MLP neurons of a small language model. Each row is named by its layer, matrix (down: output weights) and neuron, and shows model dimensions 0-127. Each number is 200 + 30 x the weight over its row's rms, rounded and kept within 0 to 999.
A block is one neuron, or neurons of one layer that tend to fire together. After each block is what it responds to, as a language model described it from the Wikipedia text at the highest values.

L4.down171,186,210,229,208,199,204,186,249,179,232,195,186,188,175,234,199,230,193,239,229,168,187,196,222,148,153,220,203,191,171,206,163,182,208,224,137,251,177,191,175,194,195,226,208,202,176,147,185,209,174,197,176,204,188,180,172,147,221,207,158,208,232,182,180,194,223,214,246,213,207,236,201,215,185,235,186,189,192,163,174,160,188,206,142,201,259,216,227,114,225,222,219,199,237,227,145,185,165,168,199,172,191,214,202,229,213,222,253,209,157,199,185,240,224,171,210,225,271,216,195,192,228,212,198,143,155,196,184
L4.down263,186,184,187,202,153,219,232,187,185,173,194,200,230,249,139,197,236,216,189,185,246,237,216,199,177,230,277,182,188,173,210,226,186,202,174,178,233,170,186,185,208,194,208,175,177,209,191,185,175,213,203,234,162,188,227,168,242,158,179,221,180,212,191,227,201,206,219,222,220,204,236,235,232,208,161,224,174,176,212,174,229,224,187,218,179,239,170,213,207,159,178,166,219,249,209,180,202,212,194,161,197,238,196,179,249,209,253,194,217,190,187,189,217,225,269,204,158,201,201,161,155,213,174,179,183,192,227,226
L4.down448,198,203,153,110,197,187,171,209,241,154,215,183,217,191,240,214,196,255,232,166,163,206,238,167,155,215,159,189,211,259,183,146,200,218,210,180,196,199,226,155,212,174,181,165,159,196,106,247,214,209,249,172,252,178,220,249,193,254,159,212,206,209,187,193,193,183,192,178,179,180,239,159,219,160,183,123,197,194,163,196,181,192,190,240,205,191,251,252,203,206,198,221,187,211,188,230,221,216,247,189,196,213,234,206,231,198,224,195,202,200,196,196,200,131,222,219,240,228,216,243,188,229,141,193,185,187,250,204
L4.down2114,193,159,167,182,203,247,268,234,212,119,149,196,227,189,179,204,186,273,182,216,112,188,219,165,258,137,212,163,214,214,229,248,205,199,221,234,212,173,217,199,178,234,228,226,189,196,193,221,193,164,232,205,171,187,257,218,194,174,189,229,192,222,216,160,165,216,188,197,167,217,218,175,199,168,200,202,151,253,223,197,219,220,178,241,184,203,181,205,234,181,198,192,166,196,244,213,187,244,243,191,188,172,173,224,166,181,225,205,197,207,222,216,196,196,177,191,221,179,158,224,182,198,254,213,286,214,206,184
Possessive apostrophe. Apostrophe right after a noun or name, mostly possessive 's as in Aon's, Carlson's, the station's, plus some "-ing" word endings.

L10.down978,197,202,201,205,230,194,210,178,236,199,230,240,236,196,183,184,193,173,222,260,198,258,182,190,188,221,201,176,188,175,193,145,177,220,218,203,187,227,217,207,199,208,159,157,172,263,217,143,231,206,186,183,163,194,220,289,169,209,212,137,198,197,253,160,183,200,201,188,168,221,171,242,163,235,261,292,162,193,178,219,203,197,182,209,207,172,235,204,219,230,237,137,250,193,193,193,227,197,170,192,168,171,198,161,191,174,228,228,196,194,182,163,187,119,194,235,195,213,221,161,177,207,178,246,190,199,196,230
L10.down1425,225,175,207,166,211,200,172,230,187,203,181,187,205,189,162,161,247,232,203,203,182,215,210,139,188,233,221,204,242,215,167,193,243,171,180,186,156,246,227,193,217,239,208,225,160,226,218,171,199,172,179,227,256,247,208,189,178,199,212,211,179,221,202,117,195,161,208,176,157,181,190,199,201,218,198,198,198,154,196,227,145,220,161,195,198,243,189,189,213,193,182,190,208,197,198,165,195,211,193,203,162,230,185,215,219,231,206,182,221,268,184,174,186,155,190,266,248,237,236,247,198,151,241,222,208,157,184,135
Clause-break commas, mid-word pieces. Mostly commas after a plural noun ending a clause (concerts, expeditions, fisheries), and also inner pieces of split words like des-p-ite, ins-c-ribed, inc-or-porated.

L8.down147,146,224,142,175,186,175,158,189,210,223,222,168,205,228,173,171,203,209,208,202,175,255,221,176,178,137,197,164,204,134,222,191,192,203,154,232,226,229,201,184,231,199,186,213,168,161,234,145,244,208,217,205,210,197,195,198,199,193,160,145,176,212,187,234,203,203,171,257,175,217,160,183,190,171,213,268,191,257,190,249,181,178,194,223,158,161,204,208,162,238,182,171,246,244,154,200,241,169,209,172,209,184,231,195,196,153,246,184,180,210,220,168,213,210,220,230,232,178,238,177,184,147,215,229,179,243,217,264
L8.down596,186,232,212,178,170,162,212,236,212,223,216,180,234,234,185,193,214,126,233,202,193,196,206,199,185,181,180,164,262,154,157,210,193,174,202,241,176,259,165,168,243,245,237,174,231,205,195,225,162,204,234,195,200,187,182,179,142,257,144,212,233,143,215,208,180,207,188,190,271,158,199,210,175,203,210,175,160,211,169,164,161,183,183,126,173,200,195,208,242,223,184,181,185,181,221,138,215,176,189,172,242,220,234,204,155,158,230,260,159,179,214,170,280,178,175,215,207,202,183,192,243,213,225,202,234,157,245,156
L8.down690,175,147,159,261,216,210,230,212,178,188,252,206,153,220,251,156,155,194,193,166,204,226,162,180,242,202,190,192,145,247,194,192,192,174,188,199,240,269,201,261,191,189,176,241,187,198,204,199,222,168,178,163,209,220,173,201,198,222,186,234,213,213,139,172,189,172,175,152,165,231,223,120,200,247,199,210,197,184,180,222,222,224,187,222,192,163,171,231,217,191,195,178,189,184,159,174,238,136,194,169,206,181,260,190,205,196,228,205,233,175,198,228,181,203,252,206,237,148,175,218,189,239,145,121,211,211,237,168
L8.down1218,186,151,177,204,177,218,224,155,204,187,172,188,180,183,175,225,238,194,189,214,192,198,187,208,189,198,206,173,122,215,174,217,241,213,157,253,212,235,162,172,202,196,197,191,132,190,302,189,209,212,188,193,178,223,217,229,202,185,194,198,230,215,184,204,185,219,195,197,276,235,171,199,237,112,258,165,201,250,226,188,192,206,169,207,206,176,194,218,166,245,166,146,216,231,224,224,191,190,182,199,224,153,207,154,207,188,225,173,163,225,234,192,238,241,199,190,236,159,221,220,223,212,235,185,176,185,206,150
L8.down1244,178,235,219,227,173,208,187,184,208,185,185,190,214,254,155,192,223,154,240,228,254,155,154,200,221,218,238,172,183,169,200,147,223,140,153,243,212,189,194,222,217,193,165,191,201,276,246,231,144,246,197,163,224,237,192,194,186,200,172,177,174,234,206,194,176,167,211,196,293,182,211,240,171,173,211,249,196,262,197,172,194,181,157,149,193,134,230,192,193,222,140,174,197,222,164,191,236,165,174,192,216,225,249,183,254,212,190,194,209,179,255,180,227,234,212,205,173,217,215,257,159,237,181,151,192,164,221,206
L8.down1651,202,180,223,269,154,215,176,200,235,248,201,212,201,155,197,166,210,155,235,171,297,204,181,179,147,212,230,197,174,230,169,201,181,203,175,250,182,233,221,218,175,191,188,159,187,248,194,165,97,249,224,221,202,161,263,184,185,177,194,156,228,225,199,225,170,197,189,173,196,210,196,155,180,190,229,251,167,197,142,204,263,201,234,178,190,172,190,176,195,157,225,157,260,132,182,208,243,137,226,138,230,239,165,208,185,191,187,193,205,270,220,187,205,225,217,241,173,192,188,245,241,224,153,182,234,163,209,224
L8.down1772,195,224,188,232,158,213,184,162,185,165,245,190,144,247,195,165,110,165,245,275,235,124,197,160,192,195,223,158,191,228,198,196,197,269,192,222,185,220,213,179,231,241,185,193,232,192,204,241,216,229,196,204,194,208,198,212,195,235,204,173,171,155,218,197,169,240,187,172,227,220,150,214,245,197,206,233,216,210,193,226,166,225,180,231,230,180,217,237,221,213,165,207,250,194,184,260,195,169,220,199,175,274,149,217,165,216,195,212,186,216,192,221,243,206,177,244,193,170,216,121,152,240,232,205,123,171,219,213
L8.down2212,155,233,258,179,213,214,239,172,239,186,165,218,183,219,193,162,176,113,223,196,226,203,145,202,204,168,205,174,207,168,198,187,226,192,225,194,253,171,208,252,257,235,164,246,203,232,186,244,233,237,197,253,174,199,191,205,192,219,194,124,225,207,237,195,208,186,193,207,229,171,208,150,167,166,202,227,227,190,202,209,170,255,210,220,132,191,188,221,231,149,216,138,235,222,179,237,205,197,171,208,189,158,214,176,197,210,212,174,157,197,205,238,247,228,188,200,243,225,240,181,182,207,227,221,223,191,222,194
Ordinal number suffixes. Ordinal suffixes after digits (th, nd, st) and ordinal words like second and third, as in 152nd pick, 19th century, third overtime; weaker on other mid-word pieces such as strengthened and Wisconsin.

L10.down778,180,203,213,189,191,198,168,174,211,161,183,268,236,210,189,165,175,158,162,169,203,152,152,203,180,211,231,201,171,231,208,248,136,252,231,230,221,178,235,220,227,204,159,171,198,173,193,187,159,161,191,199,211,168,178,200,186,232,258,142,191,198,222,201,188,187,233,163,209,199,194,222,232,194,212,110,227,201,231,208,261,203,245,177,244,220,197,218,144,175,207,173,203,182,217,224,234,155,143,205,260,155,201,237,175,197,225,193,162,241,237,148,231,224,186,206,247,146,194,203,226,202,230,149,250,234,242,212
L10.down2217,223,214,195,221,199,188,211,210,143,162,225,220,198,223,196,224,174,184,206,175,215,134,186,267,211,195,173,211,154,175,156,229,192,204,186,222,212,200,230,184,212,192,196,224,224,153,192,219,217,186,166,229,183,239,224,180,192,181,224,140,199,203,179,143,193,185,229,218,233,205,154,239,250,156,172,195,122,173,211,173,223,227,200,215,179,232,229,232,191,235,181,238,230,133,280,173,175,166,174,220,236,252,249,204,206,240,264,210,170,176,211,214,168,217,210,233,169,153,196,218,227,213,153,188,159,192,180,202
Ordinal-number word pieces. Word pieces finishing ordinals or titled positions, such as Fir-st, Secon-d, four-th, and "First Secretary", plus scattered mid-word fragments such as secre-t-ary, Prin-ce.

L8.down236,227,217,215,199,215,172,239,113,170,265,232,174,230,210,245,190,224,263,188,199,214,162,214,196,204,214,228,248,234,184,188,254,240,175,192,183,210,198,196,213,177,223,212,210,196,239,200,197,194,196,211,214,181,169,176,206,176,164,199,201,172,212,256,209,240,194,230,202,217,192,191,251,219,218,193,172,218,172,199,173,163,193,219,189,219,219,205,197,212,216,242,176,228,197,203,179,244,154,208,205,273,202,187,212,203,168,181,167,240,253,237,180,161,217,204,258,131,185,240,204,199,162,181,221,226,159,249,176
L8.down625,190,230,178,162,256,213,252,222,195,189,234,165,219,146,224,214,217,189,160,254,181,222,302,173,192,198,194,164,206,228,176,251,197,212,205,181,185,204,172,201,188,217,183,161,261,172,276,212,101,177,162,210,187,171,214,228,243,218,182,256,219,157,140,170,162,180,183,205,164,209,173,205,197,195,174,242,154,227,229,208,201,142,203,171,186,221,231,199,200,165,199,130,192,172,190,151,167,235,273,207,228,167,194,211,183,121,174,179,245,213,251,189,220,155,187,205,218,153,228,208,267,182,248,180,178,231,229,172
L8.down802,214,184,186,221,195,179,168,211,141,170,166,166,215,246,213,162,199,231,190,205,188,187,189,229,218,264,208,223,175,121,224,201,155,146,235,172,228,197,209,254,186,139,185,174,235,254,216,224,141,203,196,217,184,152,236,229,221,201,227,157,191,213,210,198,227,226,180,239,220,217,235,198,198,193,199,246,207,197,203,149,216,205,215,167,244,224,151,212,169,228,163,304,201,136,244,170,194,198,175,198,208,217,263,165,185,224,108,159,211,185,212,243,239,149,193,222,146,203,239,161,171,215,205,236,217,180,219,209
L8.down978,182,231,194,171,209,261,252,207,186,218,201,263,183,141,216,151,256,163,194,225,176,216,232,143,237,231,205,180,229,165,187,231,189,196,168,242,206,215,184,234,207,221,170,173,212,232,220,229,174,247,170,195,186,134,208,231,240,179,200,195,190,241,171,228,181,176,225,208,238,209,199,213,164,145,171,128,214,147,264,219,165,182,198,227,183,197,229,226,201,187,150,160,196,215,238,209,174,190,261,195,217,195,181,226,237,187,197,191,150,183,137,226,204,207,91,148,207,188,213,186,206,195,178,208,231,174,158,180
L8.down987,241,206,228,245,228,168,200,248,117,215,189,245,163,173,162,231,230,151,145,203,173,178,223,223,221,191,238,228,144,215,210,204,217,226,225,215,209,194,171,209,188,234,171,186,240,176,214,238,167,202,223,188,181,172,219,210,215,175,227,233,237,196,192,240,203,174,196,268,212,199,180,201,214,194,219,221,205,226,160,200,191,195,203,197,246,193,188,208,208,155,209,248,211,128,241,166,246,180,253,194,203,261,216,208,178,174,173,197,232,195,210,176,150,170,204,245,182,184,178,234,196,195,202,202,199,204,206,206
L8.down1034,235,185,257,209,223,241,231,223,167,200,226,218,164,186,170,198,224,231,125,188,164,208,188,231,218,269,252,200,193,188,206,144,207,214,201,214,163,211,186,220,124,143,243,202,231,198,201,204,212,219,189,152,173,240,247,236,236,120,192,188,241,155,176,210,197,222,233,181,183,215,207,221,207,219,129,207,190,237,224,183,165,149,194,197,199,219,163,162,221,187,196,136,147,246,220,193,199,149,163,235,126,217,219,210,173,181,208,227,227,217,246,218,160,181,218,247,180,240,196,218,231,212,175,207,165,164,205,190
L8.down1531,186,257,225,212,203,188,245,194,237,229,196,176,146,160,211,176,188,196,205,163,203,213,209,231,250,168,214,181,175,248,192,228,198,231,201,167,177,205,245,265,216,241,158,207,209,168,216,238,248,210,177,221,174,209,274,201,221,207,170,162,210,195,181,226,197,129,243,218,160,244,210,218,105,179,210,221,200,179,159,165,148,172,211,186,170,197,197,181,198,159,153,190,195,160,242,177,238,221,189,186,156,223,184,257,226,199,229,156,263,216,208,204,173,220,195,223,202,214,192,248,187,261,232,183,257,156,262,171
L8.down2275,205,192,234,156,177,185,221,194,141,218,198,193,189,209,210,193,174,196,205,248,204,159,242,161,212,205,194,216,242,183,215,267,172,250,233,156,150,198,263,208,276,195,183,177,210,201,208,187,168,224,182,177,205,210,215,162,195,177,200,208,235,211,209,191,205,226,197,212,214,217,216,223,159,205,231,212,202,196,217,243,217,297,94,215,217,210,238,209,172,163,219,158,246,182,186,242,226,217,181,168,186,217,178,179,225,219,239,190,210,183,221,186,173,208,209,166,185,207,185,177,199,193,177,226,152,208,166,215
Mid-word fragments, list commas. Fires on two kinds of token: inner word pieces of split words (ra-di-o, En-g-lish, e-con-omic, Islam-ic), and commas after plural nouns in lists (physicians, grapes, sizes).

L4.down130,182,205,178,108,209,262,159,199,218,165,195,184,162,171,238,224,241,248,191,223,200,260,201,177,173,179,180,200,191,208,209,213,230,181,201,171,174,206,197,182,235,164,225,179,222,168,185,261,174,217,153,224,196,221,191,225,199,227,217,213,213,214,202,218,246,176,207,170,202,219,245,159,215,247,229,217,234,216,172,222,187,226,202,246,188,234,215,229,196,233,234,158,240,210,184,203,172,177,182,184,183,220,170,245,235,122,148,198,150,153,159,187,241,207,180,174,206,227,189,224,167,212,173,173,174,223,197,202
L4.down655,207,193,206,193,185,197,237,283,193,234,187,198,213,211,223,192,211,175,229,172,154,250,202,182,232,217,174,194,180,195,193,171,228,198,198,210,259,200,202,173,236,224,217,213,203,206,251,196,175,219,190,204,227,195,160,224,201,171,188,193,212,195,149,104,210,202,222,242,198,202,234,184,194,185,249,198,167,230,198,192,214,176,210,205,170,218,128,172,152,178,201,223,205,250,194,224,202,208,211,166,168,168,212,180,192,198,226,186,142,151,236,215,169,166,192,155,246,179,219,177,211,164,193,215,225,123,181,254
L4.down711,217,194,217,150,252,233,192,195,206,164,158,215,150,155,258,182,239,195,185,168,162,237,245,202,182,180,165,189,185,230,197,181,206,205,174,245,221,198,185,199,194,140,179,144,260,198,195,292,246,229,176,153,246,207,202,231,177,281,167,192,195,166,183,176,200,168,190,196,142,178,205,173,207,198,254,193,225,235,190,195,180,166,185,191,155,284,219,267,153,201,173,185,189,227,182,197,203,179,210,183,206,262,203,154,193,148,178,231,187,166,180,209,179,210,169,213,157,188,197,204,221,202,173,175,208,282,231,162
L4.down1948,204,199,170,158,249,167,170,236,177,192,179,190,185,203,189,207,236,197,187,203,177,184,182,147,162,155,195,209,233,221,226,216,262,231,143,207,190,191,192,214,219,192,184,204,185,171,223,244,240,208,178,201,234,184,223,178,184,199,239,246,242,204,197,162,186,174,196,236,235,168,197,180,212,190,239,159,229,154,164,243,222,208,125,245,197,199,166,211,184,224,169,232,242,194,216,230,183,225,203,242,208,226,204,186,160,223,249,186,208,173,205,176,210,153,202,214,218,179,196,230,190,178,242,248,196,237,183,210
The "th" word piece. The letter pair th as a separate word piece, at a word's start or inside it: thinking, moths, thriller, together, aftermath, 74th; sometimes apostrophes or "d".

L4.down588,218,168,180,190,221,180,187,223,201,215,200,179,223,187,200,208,201,161,157,206,211,190,215,172,204,115,181,198,224,228,246,227,147,174,212,203,208,229,156,212,213,204,152,164,178,170,227,198,240,255,225,156,237,244,260,208,186,180,263,224,219,227,167,170,214,218,171,212,181,213,166,179,196,178,202,225,186,180,150,253,180,200,210,220,228,232,252,257,220,233,164,187,186,263,214,213,173,260,209,174,175,213,206,202,230,208,207,155,228,188,250,240,230,167,192,201,177,189,222,163,202,221,226,191,207,209,172,188
L4.down2089,232,195,159,222,229,195,210,221,160,285,207,160,227,204,135,204,158,231,186,216,208,184,210,226,201,224,248,211,200,197,203,243,146,179,226,196,214,200,229,232,245,148,163,212,169,226,156,121,196,183,281,174,143,172,233,144,192,167,220,202,198,248,198,236,177,232,222,265,182,225,214,217,236,162,175,217,202,186,157,152,216,191,197,202,202,261,153,223,260,172,201,151,178,194,218,250,140,209,169,230,213,184,179,193,187,220,194,173,235,198,236,208,215,263,176,201,145,161,207,152,205,231,222,219,199,233,181,218
L4.down2126,218,236,235,233,206,201,194,177,139,230,221,162,166,250,208,223,168,183,206,165,252,209,188,192,177,227,174,200,271,167,179,192,193,201,197,157,252,230,216,205,173,172,223,224,162,171,166,188,202,188,182,224,200,224,188,141,185,153,203,201,176,218,194,218,160,175,250,209,182,210,194,163,186,213,161,219,185,226,230,189,191,175,197,224,177,198,180,206,137,225,163,186,168,236,250,231,199,201,185,204,214,210,192,175,171,234,152,182,234,228,195,163,228,181,148,229,159,205,245,173,206,189,157,227,190,130,219,234
L4.down2192,255,216,187,172,212,247,184,154,203,193,240,148,189,163,220,229,178,210,215,208,197,158,187,172,144,193,237,196,216,222,199,205,211,167,171,196,167,149,195,223,197,195,209,237,186,149,215,213,235,236,236,181,226,258,200,172,280,186,203,212,185,183,242,162,217,147,206,231,219,181,169,227,156,163,225,194,218,198,229,239,209,168,168,212,188,211,222,246,127,209,148,210,210,200,150,251,208,207,196,195,245,203,240,181,192,177,176,184,174,161,242,165,203,151,186,257,232,221,193,177,201,172,164,231,202,170,211,174
Mid-word letter d. The token "d" split off inside a word, usually mid-word after a fragment, as in Ad-d-itionally, Sy-d-ney, diamon-d, accor-d-ing.

L10.down892,257,238,134,230,206,174,185,132,208,189,223,208,221,231,179,187,224,193,168,208,160,220,215,198,211,217,262,149,160,198,189,204,192,160,200,163,152,152,166,251,241,167,203,177,149,175,266,175,193,203,164,242,201,147,181,226,214,160,209,212,229,230,222,193,157,220,187,271,230,173,216,125,187,170,207,203,246,168,181,153,143,216,159,204,209,180,236,165,172,222,190,221,176,172,183,254,235,164,194,173,186,223,220,232,191,175,213,203,228,189,221,209,205,180,159,136,194,162,221,229,245,195,185,246,242,206,224,219
L10.down2011,203,206,146,178,186,183,235,224,225,195,234,201,277,193,181,149,218,248,213,188,221,224,164,194,220,201,228,119,151,188,179,192,209,163,189,190,231,190,240,183,258,215,232,184,247,196,160,129,219,177,182,233,231,174,153,226,213,180,223,212,151,180,189,215,169,180,199,226,247,185,203,235,222,247,214,153,160,214,212,219,244,196,145,183,197,225,204,196,195,179,231,226,164,169,205,219,242,137,227,166,196,163,191,216,209,251,192,181,275,180,194,187,294,183,235,137,212,151,187,210,146,191,217,213,197,212,199,191
Possessive apostrophe. The apostrophe of a possessive ending after a proper noun, such as Williams's career, Georgia's 4th, Nerv's Commander, plus some mid-word fragments in names.

L8.down372,235,214,199,200,178,198,157,179,181,225,222,159,209,174,184,202,200,199,197,144,219,169,196,180,139,187,171,189,205,224,272,221,252,223,211,283,201,213,179,178,229,193,214,208,174,191,208,284,254,227,204,198,185,204,241,227,234,172,208,190,183,183,165,199,240,218,147,265,214,248,182,208,224,199,177,189,211,185,222,212,188,253,209,228,207,216,273,164,200,172,254,229,231,190,186,186,219,191,236,204,224,208,171,183,211,153,214,191,219,224,171,221,208,153,207,139,176,233,182,171,159,191,224,219,214,208,229,209
L8.down897,262,229,156,222,172,253,187,213,213,213,258,191,247,218,174,180,231,211,225,151,229,215,253,211,200,222,203,158,234,250,210,218,202,161,206,173,143,202,261,154,204,214,194,184,234,204,145,215,177,209,154,165,204,188,257,247,246,189,201,142,206,222,190,175,165,174,210,253,173,207,203,199,215,229,192,226,170,177,152,223,230,178,182,215,190,203,229,198,181,208,175,229,221,181,196,199,165,178,188,225,217,193,175,173,239,158,249,259,168,225,210,193,218,224,210,212,149,138,163,232,225,174,224,182,235,175,201,160
L8.down1308,208,190,191,193,136,186,179,203,173,230,264,215,156,180,169,201,221,153,175,207,210,215,195,197,204,234,224,225,223,215,215,205,154,171,203,163,198,208,219,180,197,223,188,283,153,172,139,207,216,203,228,123,205,259,212,197,195,201,137,227,130,234,211,194,207,179,181,232,244,161,187,190,182,188,213,160,200,192,278,164,167,166,192,150,198,242,239,220,174,218,230,199,184,273,177,169,177,216,178,217,184,144,151,221,214,172,252,213,225,206,255,177,136,180,163,170,204,225,149,227,194,174,186,209,205,212,160,208
L8.down1505,242,177,229,158,248,188,167,152,202,185,191,192,215,178,187,207,164,223,228,190,196,212,170,178,151,210,167,188,212,159,239,196,163,232,130,171,248,158,225,184,209,202,138,224,191,206,200,151,212,242,230,177,184,169,194,223,211,182,216,197,236,239,170,199,177,238,202,225,191,178,175,207,193,167,166,233,261,201,207,230,201,206,184,187,244,203,233,232,225,193,195,228,260,157,148,256,196,203,175,242,230,160,196,201,207,231,190,208,222,205,214,206,186,229,163,168,168,211,155,211,202,202,189,182,152,230,179,210
L8.down1563,155,184,180,163,192,173,233,207,183,157,197,210,205,207,198,167,162,232,190,152,182,235,189,216,203,228,191,208,172,204,192,229,168,187,180,175,220,200,188,199,196,193,217,227,261,168,205,273,166,202,181,200,211,188,226,222,159,200,200,179,225,251,173,263,180,192,170,251,237,205,185,178,217,230,239,233,215,210,244,165,192,180,162,211,229,241,252,199,176,214,222,215,190,181,198,151,229,225,223,214,228,223,208,185,219,210,188,179,171,209,199,249,182,168,168,231,219,243,223,194,231,233,218,220,180,198,233,262
L8.down1798,221,189,196,169,188,161,197,225,214,174,182,214,199,214,176,204,210,208,219,149,210,261,212,226,218,209,193,212,210,212,194,198,193,176,171,263,186,169,229,171,244,216,194,196,212,207,214,190,222,196,248,146,188,178,236,162,234,212,190,200,176,233,213,236,230,215,208,147,164,178,164,185,214,170,214,251,176,171,224,162,186,210,282,159,171,201,163,234,155,186,171,242,184,196,210,221,206,198,202,206,150,245,215,206,231,214,246,188,201,212,200,190,205,163,201,148,223,215,231,192,214,241,170,282,244,201,163,162
L8.down2066,241,218,252,109,193,192,197,203,218,196,235,240,187,195,232,230,229,226,220,206,199,152,190,187,227,220,173,207,200,134,171,195,174,194,163,222,182,211,203,240,263,209,199,185,171,168,204,227,237,222,193,223,110,172,137,202,187,187,182,202,185,229,183,277,179,201,177,148,267,203,205,219,133,238,167,190,175,207,189,203,201,234,146,204,218,181,177,198,197,178,123,243,208,158,207,180,234,206,235,181,146,184,162,200,189,157,204,185,187,156,213,214,217,198,167,217,168,194,140,172,188,199,194,189,210,152,203,161
L8.down2138,170,200,210,283,228,196,205,202,195,179,209,140,218,202,216,228,174,178,238,190,173,186,242,184,164,122,246,166,245,168,226,137,152,205,198,166,158,172,209,207,185,181,193,227,155,228,183,241,235,234,210,167,255,175,171,252,259,196,228,232,173,211,226,213,197,151,257,208,193,223,190,206,263,175,238,208,150,196,215,151,218,185,221,200,187,232,194,187,215,178,198,210,229,220,210,225,168,237,189,146,217,193,204,183,230,178,230,146,240,191,205,177,230,169,209,189,166,142,244,203,196,217,219,211,191,210,172,225
Word-completing final pieces. Final subword pieces that finish names or words, e.g. the h of Samah, d of Muhammad, t of Klimt; also closing === of subheadings and possessive apostrophes.